{"num_attention_heads": 4, "head_dim": 64, "hidden_act": "tanh_gelu", "norm_place": "pre", "bias": "qkv", "init_std_qkv": 0.0312, "init_std_down": 0.00639, "lr_mult_o": 2.0, "lr_mult_down": 2.0, "beta1": 0.93, "schedule": "wsd", "max_seq_len": 1024, "doc_mask": true, "max_steps": 3354, "dataset": "wikipedia_en"}
MLP neurons of a small language model. Each row is named by its layer, matrix (up: input weights; down: output weights) and neuron, and shows model dimensions 112-207. Each number is 128 + 32 x the weight over its row's rms, rounded and kept within 0 to 255.
After each neuron's rows, "fires before" lists the tokens most often just after its 100 highest values on Wikipedia text that the model never trained on. A number after a token or word is its count.

L7.up1317 [107 114 168 137 163 157 141 135  61  48 120 124 167 159 148 144  96 117 132 100 135 160  83 130 131 158 154 139 181  87 132 119 152 126  43 101 121  80 118  30 127 192 174 162 174 116 154 150 148 145 153 135 188 128 163 100  91  94 116 116  91 159 125 153 110 107  78 145 145 116 125 128 205 108 122 109 112 158 131 111 113 145 141 108 154 146 159  88 116 171 115 184 145 127  97 103]
L7.down1317 [ 55 141 130  34 134 168 125 146 130 116  80 216 178 136 138 143 139 141 123 169  85  72 164 105 170 107 199 116 129  85  95  89 141 144 128 124 151 165 133 200  97 148 204 150 131 106 133 110 113 132 114  92 214 143 123 181 123 123 101 203 138 144  79 151 128 131 136 172  85 115 161  99 172 145 123 142 138 133 168  93 115  68  90 130 109 135  70 126 103  68 107 107 142 113 124 103]
fires before: "1" 19, "0" 17, "2" 11, "ound" 4, "s" 4

L4.up1577 [ 75 117 105 163 144 134 141 148 169 108 161 124 104 132  92 152 162  79 115 144  63 118 162  94 142 123 136 173 116  98 129 203 132 158 122 102 132  77 168  81 137 169 125 111 125 130 158  78  91 113  34 113 170  71 123 181 167  89 144  85 138 117 181 164 116 135 189 124 126 123 160 178 107 107 145 137  89 110 156 181 152 153 179  91 147  67  90  98 109 102 117 126 137 173 173 118]
L4.down1577 [ 96 156 173  82  85 100 111 155 158 166 116 124 144 132 121 122 112 138 142 151 148 137 118 104 134 180 191 103 134 119 137 229  97 111 122 155  98  99 111  77 166  53  99 130 105 136 147  89 119 145  95 174 150 122  64 137 131  98 184  96  90 112 116 147  96 128 176 128 173  92 165 169 168  69 178 206 166  77 144 149 118 145 114 139  89 164  90 171 124 136 151 107  90  96 174 148]
fires before: " |" 18, "\n" 17, "–" 16, "." 4

L7.up401 [120 120 204 124 124 140 113 150 151 177  59  82 162 127 105 154 134  86  77 108 143 151 144 160 100 138 175 153 129  95 108 145 128 125 170 112 115 103 194 169 106 113 139 146 199 118 111  94  95  91 133  99 134 119 154  94 169 105 125  76  88 134 128 137 169 223 135 123 123 146 125  93 170 135 135 175 126 128 128 200 100  93 160 120 143  85 177 132 100 125 121 149 136 141 154 105]
L7.down401 [131 129 164  82 108 165 148  48 153 119 110 222 112 179 124  92 128 110 105  63 146 129 163 113 203 105 200 115 107 209 150  87 148  85  79 134 181  97  84 203 133 138 158 147  99 136 124 163  92 119 107 102 149 137 142 162 161 133  76 160  96 121 158 139 132  85 143 128 124 164 127 129 154 101 178 123 117 198 177 118 134 131  84 128 121  81 100  47 133 152  59 131 135 130  93 118]
fires before: "\n" 35, "\n\n" 22

L4.up284 [ 93 149 137 188  49 130 113 118  87 115 128 113  94  68 146 111 107 177 105 163  82 148 200 114 156 141 172 134 149 149 143 103 126 160 136  84 127 134 110  76  85 126 147 112 146 126 112 112 109 147 148  54 157 134 202 108 168  29 110 206 124  90  65  74  93  83 123  62 140 124 131 170 153 193 113 142  72 155 146 118 144 207 114 139  93 148 127 137 112  69 131 160  93  97 119 117]
L4.down284 [ 84 142  92 143 160  63 138 193 115 190 123 112 106 156  78 169 115 111 183 100 115 113 134  83 169 101  96 169 124 113 102 164 169 159 134 127 215 201 113  75 130 206 144 193 183 169 111  60 126 131 164  98 118 101 113 127 108 157 120 120 165 139 127 144 133 214  99 128 173 154  62 188 102 158 103  84 105 162 144  94 128 174  91 149  94  97 141 211 180 156 143 133 100 126 101 103]
fires before: "0" 15, "1" 13, "4" 8, " | " 7, "3" 5, "12" 5

L4.up576 [162 117 176 161 116 138 100 146  95 139  63  79 112 115 138  79 161 187 109 169 170 153 111 123 142 176  98 118 118 106 172  82 131 122 161 107 128 155 136 135 158 155  99  99 131 137 105  85 107 155 135 114 106 102 127  90 176 121  61 119 129 129 106 109 127 139  77 118  67 159  91 137 125 109 123 146  53 168  94  93 253 168 134  84 172  78 237 104 151 115 104 158 147 156 107 137]
L4.down576 [120 101 147 130  93 122 127 145  87 165 161 159 122 143 133  52 117 160 144 135 134 179 170 135 182 103  89 152 143 138 103 114 187  68 157  89  56 116 114 141 161 113 226 149 137 140 149 157 103 144 134  97 197 112  64 175 150 124  58 120 182 163 145  54 149 166 172 121 139 155 106 147 124 148 104 131 112 112 150  99 188 170 110 162 159  63 170 157 151 104 113 143 139 160 173  97]
fires before: "." 26, "3" 9, "2" 9, "0" 5, "1" 5, " in" 4

L4.up170 [156 128 135 153  85 145 126 107 160 138 113  98 107  94 122 105 105  90 126  92 159 126  83 137 101 164 127 130 141 144 142 113 129 177 159 162 117 100  99  87 119 112  56 128 124  85  93  92 145 191 140 155 152 166 136 197 178 126 106 112 123 150 179 122 108 147 140 128 189 134 127 141 161  98 125 158  63 138 107  64 181  98  93 174  78 106 107  89 150 125 157 132 211 158 115 106]
L4.down170 [151 121 168  94 103 168  98 109 168 103  76 119  73 161 162 151 128 130 129 131 154 109  95 153  99 144 126 142  95 186 123 122  85  87  93 110 113 155 116 127  84 102 197 126 140 124  79 145 206 197  86  89 119 159 127  99 158 157 101 105 151 106 138 105 147  81  68 152 170 138 133 188 123 107 111 149 139 154 126 175 116 111  88 129  98 126 120 144 213  70 162 101 174 152 131 105]
fires before: "0" 28, "1" 16, "2" 10

L4.up1347 [ 75 155 103 138  80 122 114 125 189 218 101 139 140 112 128 122 128 139 107 143  54 123 125 148 107  80 184 151 122 116  72 119 168 115  59 104 140 122 130 100 122 140 124 193  92 183 141 122 134 175 129  10 107 167 156 146 140  98 140 148 117  94  57 127 143 109 158 110 123 168  40 168 196 167 126 115 161 143  92 100 113  99 167 170  72 131  79 139 158 129 106 118  87 137 137 128]
L4.down1347 [178 128 125 148  88 106 117 185 139  84  89 146 127 137  63 135 144  52 186 178 136 137  96 102 163  90 128 145  76 145 103 109 169  83  82  98 132  24 116 103 135  94 153 124  97 158 167 133 128 156 158 152 121 119  78 140 103 150 136  90 155  88  81 147 151 128 153  94 189  95 129 167 143 125  86 134 119 160  74 149 131 154 159 101 102  90 132 135 129  92 102 136 100 128 171 105]
fires before: "\n" 31, "\n\n" 16, "." 12, "," 9

L7.up1094 [122 127  83 137 146 151 140 122 139 140 156  68 140 136  97 130  77 133  70  76 143 104  92  92 101 134 112 162  97 143 115 168 125 153 142  85 189  77 110 143 120 142  86 116 108 154 147 102  84 171 139 165 101  42  74  90 115 145 171 162  76 183 115  96 201 154 121  74 112  48 101 161 124 111 147 155  93  98 127 114 142 177 124 141 155 119  98 131 129 167 134 138 126 111  88 171]
L7.down1094 [ 98 138 143 221 107 128 106 127  89 103  89 124 115 227 145  94 137  73  87 162 165 148 127 102 139  29 127 144  71 176  94  60  74 121 109 103 111 117 170 114 116  80 175 128 131 112 165 163  95  75  77 179 100 189 186 129 139 122 131 186 112 149 140 110 160  98 122 156 120 135 132 132 120 131 155 158 104 125 112 129 120 112 177 136  98 134  89  74  91 174 155  99 152  93  71 159]
fires before: "\n" 69, "\n\n" 20

L4.up1676 [ 86 117 164  90 107 121 186  78 149 200 152 150 110 156 179 132 117 106 131  81  79 122 107 114 140 150 141 113 113 198  94 128 115 140 118 124 174 111 193 112 112 123 152 181  83 152 101 128 123 127 144 134  92  92 211 170  98 120 104  92 160 145 184 146  92 130  67 105 140 157 108  62 110 100 132 134  84  58 176 209 127 123 123 179 106 120 167 112  80  94 138  99 161 137 112  76]
L4.down1676 [144 118 138 156 121 120 133 140 102 153 156 139  98 117 173 161 151  76 152 174  89  84 139 104 112 123 141 137  92 121 199 189  70 151 149  91 102 143 157  58 178 193  19 147  59 166 155  20  90 132  29 148 122 157 114 146 189 118 131  99 141 133  65 103 108  99 108 140  98 176 155 121 114 142  96 149 158 156 171 141 166 162  96 111 172 136 169 107  85 125 132 160 146 103 136  20]
fires before: " | " 15, "0" 15, "." 13, " |" 10, "1" 6

L4.up1952 [ 95 156  71  94 175 112 131 114 107  95  99 104  85 154  99  93 151  52 113  44 128 151 120 149 127 159 151 185 151 163 154 120 145 141 108 147 166  89 150  99 163 107 162 132 124  89 130 104 122 133 161 139 122 101 110 104 198 135 104 142 170 118 147 170  72 124 179 166 157 135 101 162 147 156 106 129 109 121 182 150 116  93 149 117  97 134  88 128 160  77 145 128 108  38  95  84]
L4.down1952 [147 205 132 173 147 138 105 129  83 137 137 146 137 109 140 136 132 113 124  84 142 152  99 123  96 132 142 168 118  90 147 105 111 136 155  91  50 145  81 109  77  83  95 105  85  98  80 107 135 112  90  67  87  96 122 147 187 139 115 123 150 113 157 152 135 196 171 136 130 169 171  84 117  79 123 170  84 131 131 136  37 123 177 112 164 164 131 135 143  93 130  73 154 129 104 133]
fires before: "\n\n" 24, "1" 17, " |  |  |  |" 9, "oice" 4

L7.up767 [152 171 154 101 122 167 135 125 123 103 149  87 149 125 117 149 115 167 173  93 158 109 105 119 130 143 125 191 119 121 118  97 151 180 104 100  99 133 122 158  52 191 178 117 145  83  89 112  99 115 152 138  81 130 204 187 107 183 107 196  66 179 123 139 184 150 143  89 199 107 132 123 120  84  97 167  90  95 178 128 118  80 156  80 159 154 164  95 110 157 139 153  84 146 174  81]
L7.down767 [112 162 141  87 160 147 131 124 173 156  89 143 106 125 170 200 128 124 174 116 132 114 160 101 167  75 122 150  96 141 115 112 127 159 131  91 144 131 107  69 171 155 152 164 158 147 122 103  69  89 111 106 133 133 136 120 164 144 182 131  76 184 137 141 137 107 122 132 108 126 131 160 123  91  85 177  89 171  93  92 128 121 149  90  91  91 129 114  56 114 141 135 125 113  73 101]
fires before: ", " 29, "1" 18, "2" 7

L4.up740 [164 109 117  91  73 116 123 114 106 149 145 182  95 129 159  44 126 140 104 130 148 181 159  80  58 118 141 106 153 132 152 178  82 151 205  92  88 110 141 121 112 153 145 168 110 122 136 131 154 136 139  76 150 159  93 159  96 141  29 158  98 168 163 120 133 200 131 114 104 112 148 120 143 120 121  79  82 155 118 116 129 115 177 133 159 124 159  87 133  48 118 114 116 123 122 109]
L4.down740 [ 67 170 109 151 183 112 111  99 140 119 158 140 180  97 127 137 162 148 119 168 150  25 122 141 161  94 154 100 145 106  52 144  97 100 100 122 178  69  82  97 109 124 167 139  96 154 153 117 101 119 127 158 153 144 212  92 168 139 120  71 115 105 132  86  79 126 108 193 108 110 158 162 148  92  80 141 134 122 111 122 164 168  77 112 125 120 160 140 137 129 133 124 148 114 189 117]
fires before: "." 35, " |" 11, ":" 6, "0" 4

L7.up759 [165 150 104 119 127  84  89 136 141 186 134 164 126 146 134 102 125 100 126 133 134 149  87 121 114  94 130 136  99 131 122 193 122 207  97  84 110 123 134 185 162 153 116 100  98 208 170 169  98 139 119  70 104 121 146 167 144 125 104 107 145 141  64 129 173 125 155 104  69 113 132 111 107  79 101 124  75 125 111 141 127 143 123 157 103  96 107 136 185 148  84  49 145 139 137 141]
L7.down759 [124  95 130 116  89  94  81 106  97 150 164  98 174 100  92 135 142 132 166 159 147  94 109 134 137  76 184 108  98  78 135  73 114  69 124  64 111 156 136 126 165 146 133 183 100 125 153 140 108 134 150 175  86 133 162 114 122  91 113 113 134 139 162 150 134 108 175 120 171  98 156 111 133 111 163 159  32 164  40 121 158 161 154  68 115 147  83 135 144  90 130 150  90 160 153 109]
fires before: "\n\n" 28, "\n" 12, " |" 10, " The" 5, " He" 5, " After" 4

L7.up2018 [166 152 115 139 118  86 144 109 138  99 144 160 157 154  58 130 124  92 156 169 123  88 111 104 120  92 135  69  64 123 108 154 147 186 118 130 124 102 165 143 125 101  98 179  98 130 137  58  88 134 142 174 157 117 189 167 171 118 125 141 162 130  92 166  56 117 164 113 224  84 173 182 112 136 157 138  90  92  72 102 177  95 157 192 150 113 100 128 172 139 109 152 199 135  95 162]
L7.down2018 [130 196 179 104 142 127 131 100  85 183 140 166 108  85 105 196  82  63 127 136 183 171 145  73 146 113 112  99 155 146 207 157 146 165 115 130 125 112  79 182 151 158 104 126 181 140 104  91 127 126  34 128 139 121 142 120 105 143 140 107 105 103  99  92 132  83 138 136  54 166 142 129 143 121 172 149 107  94 121 120 180  80 110 146  78 140 129 149 139 153  46 131 146  70  88 130]
fires before: " |" 20, "\n" 20, "–" 17, " | " 13, "." 8, "9" 4

L4.up1465 [ 98 115 119 144  40 165 145  95 128 141 100  95 146 125 122 149 163  57 122 154 148  94 151  91 119 174 165  95 177 177 148  97 121  74 149 132 112 127 126 164  93 153  89 116 170  94 118 109  85 138 196  56 111 106 151 145 185 173  86 149 119 143 114 152 144 119 118 163 133 174 145 221 138 105 100  93 129 110 171  69 159 115 145 138  88 173 183 134 126 199 151 149 129 103  84  55]
L4.down1465 [142 185 127 106 161  87 117 104 156 147 133 126  62 131  58 159 121  83 164 144 139  78 150 120 127 136 100  62 102 144  92 112 126 112 134 170 126  83  94 186 158 203 131 157  67 171  93 121 157 109 175  92 138 102 123  71 218 104 106 163 121  95  99 119 111 218 160 132 155 169 146 111 142 143 138 103 145 185 117 106 126 117 109  93 152 166 135  95 185 125  37 130 131 104 155 106]
fires before: "0" 26, "1" 10, "2" 8, "3" 5, "9" 4

L7.up1552 [150 141 152 138 148 156  85 158 108 115 121 139  58 158 103  77 179 139 100 120  90 116 114 137 115 109  97 144 169 140  91 158 141 165 117 144 109 127 134 194 179 120  86  95 115 121 115 118 127 104 101 140 172 150 120 121 128 130  58 194  70 216  99 174 169 212  59 131 122 127 153 122 170 151 129 114  93 118 104 126 145 104  97 113  73 172 140 142 141 142 125 131 107 102 108 107]
L7.down1552 [138 172  92 114 108 149 110 143 162 131  90 124 127 194 109 103 145 169 162 155  81 111 149  94 129 126 143 116 133 130 106 126  82 109 175  53 137  97  86 151 122 113 119 144 105 142 125 104  61 102 101 103 107 154 157 184  76  79 141 124 115 151 112 109  85  90 133 108 153 176 100 146 102 128 188  87 166 158  84  63 117 163 119 193 120 119  84  62 110 138 154 127 118 158  81 187]
fires before: "1" 45, "2" 26, "\n" 5

L7.up1930 [186 125 142 100 137 115 122 104 130 126  35 165 121 121 132  56 179 125  89 161 143 138 132  77 101 107 100  87 187  91 144 100 137 105 121  94 134 101 153 127 105 134 152 121  97  68 184 136 158 133 178  68 103 161 104 121 158 117  77 164 106 105 102 120 165 137 128 118  83 117 123 133 130  92 173 115  99 136 110 136 145 168 133 114 135 122 187 152 101 100 129 177 185 167 195  94]
L7.down1930 [136 117 126 124 212 163 124 158 120 146 185 113 134 145 181 157 109 133 148  95 148 105 107 136 130 139  93 125 142 132  86  85 115 154 108 137 130 103 143  73 172 128 130 187 124 148 128 139 148 134 126 127 112  90 177  80 176 121 151  86 172 141 195 149  81  93 100 177 120 166 114 132 142  73 106 132  70 126 163  93 154 129 124 148 133 121 129 150  79 104 157  70 150 149 116 167]
fires before: "." 29, "–" 12, " | " 10

L7.up845 [142 104 101 103  89 147  97 125  98 167 167 195 137 100 186 109 128 112 133 111 104 182 103 147 128  45 149 174 115  68 160 112 154 132 104  81 112 137 106  95 141 101  96  86 118 169  93  59 137 110 164 133 112 118 123 163 165 102 129 106 145 109 105  66 107 168 136 115 116 174 186 140 108 104  81 104 170 131 138 135 107 106 170 145 118 116 132  90 141 169 106 121  97 194 135 163]
L7.down845 [178 132 163 140 123 111 151 107 125  76  83  85 157 116 112 196 134 161 130 166 198  79 161  92 145 178 115 111  86 139 194 156 154  80 150 198 131  95 146  95 142 113 149 121 170  79 155 114 153 121 155 115 114 142 154 134 121 131  71 117 148 147 120  78 169  94 157 103 128 128 143 110 181  76 193 178  98 116 109  98 158 114  19  89 203 103 150 151 144 145 103 130 154  86 130 120]
fires before: "\n" 25, "\n\n" 10, " | G" 7, " | P" 6, " to" 5

L7.up666 [129 139 139 137 173 152 131 123 142 190 151 120  88 142 110 106 116 180 107 134 134 136 117  65 160 158 135 133 165  68 132 130 135 190  71 106 193  83 108  98 133 168 134 153 171 125 142  70 171  93 157 113  68 134 168  26 162  92 146 156  70 198 102 176 138 163  98 126 114 104 149 123 139 143 100 192 188 105 114 201 154 134  68 109 139 156 128 137 132 105 115 122 111 154 115 135]
L7.down666 [130 139  93 134 134 137 116 134 120 126 105 168 112 156 136 151 132 138 134 157 100 129  99 108 129  97 105 160  59  65 140 147 124 159  53  71 151 158 127 140 113  71 175 127 158 143  91  55 139 127 167 194  73 129 135  84 149  96 157 132 108 141 163 178 138 164 119 108 103 121 172 108 115 111 125 142 130 146  83  83  87  99 162 127 155 141  60 165  76 117 114 197 117 178 101  82]
fires before: "1" 36, "2" 11, "19" 7, "th century" 4

L7.up1370 [130 132 181 155 125 108 160 103 116 193 136 179 124 127 119  75 135  85 139 134 115 113 141 121 219 129 152 136 188 127 120 151 129 131 148 162 130 164 124 116 107 105 156 137  76 187 129 107 127 163 168  36 198 106 129 174 129 128 126 128  90  74  70 110 139 104 150  29 144 141 147 139 112 135 150 140 136 142  62 208 178 132 141 159 102 146 159 128 106 156 103 122 135  67 117 133]
L7.down1370 [122 145 105  98 120 140 128 142 147 111 144 146 121  54 110 159 191 155 135 185 130  80 182 165 134 129  73 114 107 178 121 132  88 115 152 129 167 141 113 128 116 168 107 161 163 119 174 171 127 142  78 126 107 174 142 150 176 159 147 111 126 144 115 123 137  93 103 115 155  93 157 107 107 135 144 174  59 161 136 116  87 130  98 135 121  91 125 149 147 128 125  98 129  67 104 141]
fires before: "\n" 47, "\n\n" 31

L7.up1978 [144 179 107 130 142 175 134 149 143 125 134 127  94 155  97 133  89 110  71 117 137 132  93 144 114 152 166 146  90 127  82 154 137 160 111 124 119  98 126 122  64 153 107 139 122 110 106  92 156 115 108 105 145 111 105 141 216 122  44 151 119 163 157 158 154 119 136 168  97 102  92 131 116 138 148 151  50 133  92 140 169 145 139 147  62  59  96 161 108  60 118 147 135 103 151 131]
L7.down1978 [182 124 132  99 146 130 125 120  68  97 124 140 143 115 134 181 151 152 148 142 121 137 120 131 153  72 150 169 136 155 125  62  75  51 141 132  88 131 132  89 152 211 198 102 123 131 116 160 189 187 160 157 105 100 115  75 117 142 125  97  83  92 134 155 183 104 175 140 187 156 132 121 160 107 111 164 170 179 201  96 134 169 124 132 175 151 101 137 107 107 126 111 131 142 126  90]
fires before: "\n\n" 34, "\n" 27, "==" 12, "===" 4

L4.up764 [162 111  56 104 104  87 111 124  84  77 140 125 114 177  92  86 123 133 129 116 102  85 163 142 172 117 182 211  95 118 143 179 141 172 133  75 199 129 208 110 159 180 143 160 117 105 179 154 103 151 138  71 142 133 118  98 152 100  76 166 122 109 112 152 105 139  99 157  88 146 132 170 164 114 114 126 128 120 117 119 156 118 125 109 191 180 141 109 113 128 134  79 109  88 151 124]
L4.down764 [194 175 112 107 165 179 104  60 159  42 165 117 119 154 168 170 111 190 107 183 170  99 119 120 148 173 115 122 114 126 170 115 157  60 131 103 128 134 137  62 112 115 129 149  59  97 124 159 121 151  71 166  70 138 183  92 134 132 136  90  97 156 124 102  83 115 115 159 108 122  42 139 116 145 100 152 124  90  88 146 139 114  86 169 115 127 157 122 165 147 174 123 136 168 106 117]
fires before: "0" 24, " |" 11, " Goals" 9, "1" 8, "2" 6

L4.up23 [117 126 148 153 139  87  92 167 217 133  45 121 109 138 115 161  97 175 139 125 134 102 189 113 144  79 133 154  98  88 118 116 120 117 155 154 138 123 110 131 183 150 124 165 146 130 117 119 113 162 108 151 109 100 183 123 150 125 222 144 135 116  98 136 111 156 154 126 152 124 144 133 117   0 118 117 128 167 126 133 109 159 155 139 106  77 126 121  96 129 149 152  87 107 161 199]
L4.down23 [102 140 142 129  93 151 134 131 161  95 167  98  87 100 148 153 146 177  97 233 157 124  94 180  83 178 152  99 166  56 129 114 136 129 182 168 146 129 170 136 123 154 106 153 146 130  93 166 135 128 152 101 179 128 162 120 137  97  47 113 109 147 113 119 110 107 115 144  68 133  96 101  97 187 132  95 169 134 138 132  93 104 127 111 185 139 132 153 141 102  98 159  77 110 157  89]
fires before: "| " 31, "|" 13, "|---|---|---|---" 9, "|---|---|---|---|---|---|" 5

L4.up929 [131 119 140  61 146 153 116 101 108 109  97 126 132 140 103 120  62 137 102 136 101 164 170 116 116 171  72 146 161 146 128 166 125 165 119  82 187 146 122 144  76 122 146  96 154  76 165 190 103  98 138  71 168  99 240 132 116 110 119 135 109 114 195 133 161 108 104  88 130 165 114 140 104  94 124 132 174 132 146 127 113 162  71 128  99 147 118 127 125 112  77 124 104 133 133  74]
L4.down929 [136  76 137 160 134 164 147 145 147 170 132  96 113 149 114 154 171 112 162 156 155 104 150 138 108 101 182  70  56 127 133  85  85 144 108 114  70 152  85 129 207 162 101 131 137 125  84  70  86 160 119 149  95 137  57 174 162 149 137  92 108 157 152 153 113 203 142 103 127 102 138 122 199 169 108  85  76 173  93  73 154 122 166 149 123 153 132 163 124  77 122 111 143 122 151 144]
fires before: "1" 45, "2" 27

L4.up1151 [ 84 128 138 143 167 127  98 102 105  88 129  83 119 161 122 149 101 118 105 100 108 108 213 104  99  96 138 104  90 138 117 130 176 123 109 119 162 148  94 118 162 190 135 148  84 129 155 164  78 116 153 102 146  72 153  95 138 111 108 162 102 119 100 131 131  98  97 125 191 170 133 109 139 107 122 158 136  91 185  37 129 164 108  99 140  69 125 156 107  77 110 103 104  96  96 182]
L4.down1151 [114 143 117 168 116 140 117  91 102 123 163 119 130  77 101 186 117 121 102 128 152 108 126 114  96 104 128 125  91 116 106  65 123 193 135 105 161 114  83  66 190 161 113 182 151 117 149  98 130 107 150  87 154 157  75 147 120 108 140  90 111 124 153 184 132 161 131 127 114  84  98 126 160 148  84  79 119 117  84 185 172 132 129 134 149 188 128 153 139  75 120 186 146  85 120 167]
fires before: " | " 24, "3" 9, "," 6, "4" 4, "0" 4, "–" 4

L4.up647 [ 88 130 111 133 162 118  88 150 140 164 106 170 130 145 104  97 130  75 136 171 109 163  89 123 107  94 143 148 137 133 163 139 194 151 171 147 163 105 132 136 117 139 110 110 134 137 181 129 111 110 133  88 106 107 192 125 153 109 118 103  64 148 116 149  81 138 117  59 159 151 162 123 116 120 163  99  93 131 152 151 102 125 129 171 161 101 132 106 108 138 114  94 140  97 110 183]
L4.down647 [122  70 138  93 125 117 120 154 123 141 131 106 109 133 131 116 183 122 149 114 123 141 105 138 125 121 147 108  57  65 130 188 122 113 146  61 111 111 125 103 182 100  85 151 133 175 114 136 170 179 164 139 117 138 141 128 151 127 121  64 142 180 133 124 114 152 131 124 188 190 158 116 153 113 117 163 125 135 121 140  97  96 134 105 111 123 111 147 134 158 158  37 131 156 172 166]
fires before: "\n\n" 23, "\n" 22, " The" 6, " He" 5

L4.up1948 [105 170 137  95 144 135 122 134 204 113 104  96 134 153 111  66 161 155 115 147 133  96  62  60 143 117 157 126 123 204 131  61 136 105 113 128  82  83 147 111 152 147 122 120 126 182 120  99  97 134 118 152 126 106 148 103 204 145  95 165  83 169  89  91 114 109  93  95 138  97 105 158  70 108 128 125  94 144 142 173 165 221 118 132 137 144 146 135  93 164  69 148 123  95 157 109]
L4.down1948 [109 153 111 155 109  83 128 145 126 122 145  88 161 121 176 130  77  84 151 121  77  66 170 153 180 115 101 162 105 163  47 119 125  91 104  64 134 137 146 114  94 134 144 174 101 135 135 148 195 138 137  52 127 149  86 155  96 131 141  95 146  86 115 106 132 174 166 137 178 124  59 157 120 143 200 139 109 148  95 103 144  20  85  85 128 147 133 113 124 168 162 170 158 156 121 117]
fires before: "\n" 55, "\n\n" 13, "." 7

L4.up1890 [133 117  84  81 141 127 102 111 128 146  97  98  88 125 148  99 114 154 168 103 113 169 161 120 105 107  98  82  80  66 156 133 111  77  56 121  96 128 172 124 159 133  73 105 135 104 112 137 145 117 169 115 162 133 116 162  73  85 159 148 147 124  95 107 115  75  91 110  86 138 132 177  80 162 140 128 137 158 106  58 127 122 144 107 158  98 106 185 133 115 102  97 130 131 140 172]
L4.down1890 [173 154 100 212 103  41  91 136 170 110 112 119 158 139 154 104 149 133 113 112 105 103 141 156 112 127 114 132 156 133 181 144 175 131 128 151 111 142 135 183 136  97  64  80  75 117 101 129 176 128 108 140 110 199  96 183 143 118 114 126 144 118 132  84 106 107 169 111 140 149  66 155 115  92 100 110 134 144  73 130 119 153 150 155 120 153 138 189 141 139 126 114  96 166  85 158]
fires before: " | " 59, " | ." 10, " |" 10, "," 4

L4.up295 [124 127  84  61 125 105 126 110 150 148 145 120 178 133 136 110 103 129  81 104 178 158 176 127 101 109 113 119 127 145 129 132 165 164 114 132 160  77 119 118 123  94 199 130 150 109 118 114 119 120 127  71 143 196  90  45 136 116 119  87 110 140 154 140 181 171 142  98  87 115  91 104 161 106 137 116 104  62 138 156 129 119 147 144 140 153 124  78 171 166 163 116 163 108  83 142]
L4.down295 [118 125  78 150  57 107 102 140 171 117 102 196 173 127 188 166 108 152 137 141 131 112 154 136 122 157 138 133 122 180 126 108  83 127  53  93 117 127 168 129 194 109  78 162  86 100 156 220 149  99 157 114 121 143 126 113 169 126  74 106 158 115 143 113 108 127 143  92 148 162  84 152  51 102 155  77 142 191 118 142 121 177  94 139 151 194 130 151 134 118 149 116 129 151  96 160]
fires before: "\n" 34, "\n\n" 26

L4.up305 [120 162 100 179 150 112 101 107 116 121 103  78  90 170 117 136 165  92 151  90 109 148  51 113 150 139 119 115 131 190 124  71  84 126 151  97 104  72  89 119 137  77 131  94 140 158 169  63 114 178 123 169 160 158 165 103 108 166 156 112 132 144 162 146 143 136  69 161 129 103 145 138 127 149 137 172 157 118 140 104 101  67 142 136 172 125 147 109 141 133 167 124 152 125 155 106]
L4.down305 [133  83 149 180 119 148 154 131 146 152 118  64 146 162 142 115 134  70  79 135  93 157 148 128 119  68 154 175 108 135 101 162 111 139  65 101 133 159 166 124  80 150 129 137  98 142  91 125 119  97  78 131 118  70  90 139 192  71 147 180 118 168  92 104 139 124 167 118 112 115 102 146 120 150 110 138 106  98 153 108 173 103 157 174 185 153 132 140 130 133 115 160 102 186 183  94]
fires before: "2" 22, "\n" 14, "1" 9, " |" 8, ":" 4

L4.up357 [142 162 132  86 140 176 127 111 123 153 153 119 137 135 133  59 138 117  68 150 124  80  90 119  98 165 171 105 109  89  75 135 175 162 126 174 204 144  95 141 131 131 181 191 119 137 101 102 105 115 126 100 127  75 127  72 127 103 132  51 137 141  71 124  91 148  96 122 122  93 167  95 138 118 145 143 164 111 163 134 117 128 138 105 121 130 185  91  92 185 115 108 135 164 127 179]
L4.down357 [137 147 108 171  82  93 138 137 145 149 115 136 147 172 142 158 162 228 135  62 130 107 121 122  75 144 158 145  81  96 131 110 154 202 104  82  96 112 114 134 134 166 159 146 133 128 103 169 139 132 141  73 129 110 105 143 127 120 132 194 131 130  55  91 200 124 139 139 117 155 202 175 162 117 134  81 117 124 114 155 154 121 132 141 111 148 158  99 158 139 145 144 134 162  91 108]
fires before: "\n" 59, "\n\n" 34

L4.up1680 [152 152 100 169 176 198 102 127 188 133 175 120  82  85 132  38 142 145 114 117 133  99  85 102 122 127  99 135 117 112 139 145 143 112  98 139  97 164 126 140  47 123 164 151 115  94 105 174 114 103 130 177 122 157 148 116 104 100 159 158 133 125  77 130 143 168 123 149 133 105 119 114  84 117  82 185 101 130  91 121 190 103  62 144  97 132 107 122 195  80 179 168 101  85 127  70]
L4.down1680 [103  82 187 141 144 152 119 152 154 144 128 147 121 121 117 150 175  88  88 162 153 139 112 101  94 116 142 154  66 146  82 179  83 114 103 109 155 109 159 166 186 119 159 106 141  62 144  68 113 129  95  78 126 115 157  77 107 144 148 147  99 175 172  64  92 106 166 133 130 126 145 130 220 110  96 144  70 123 156 167 188 102 112 134 126 169  88 134 141 138 153  82 141 139 156 121]
fires before: "2" 35, "1" 17, "." 4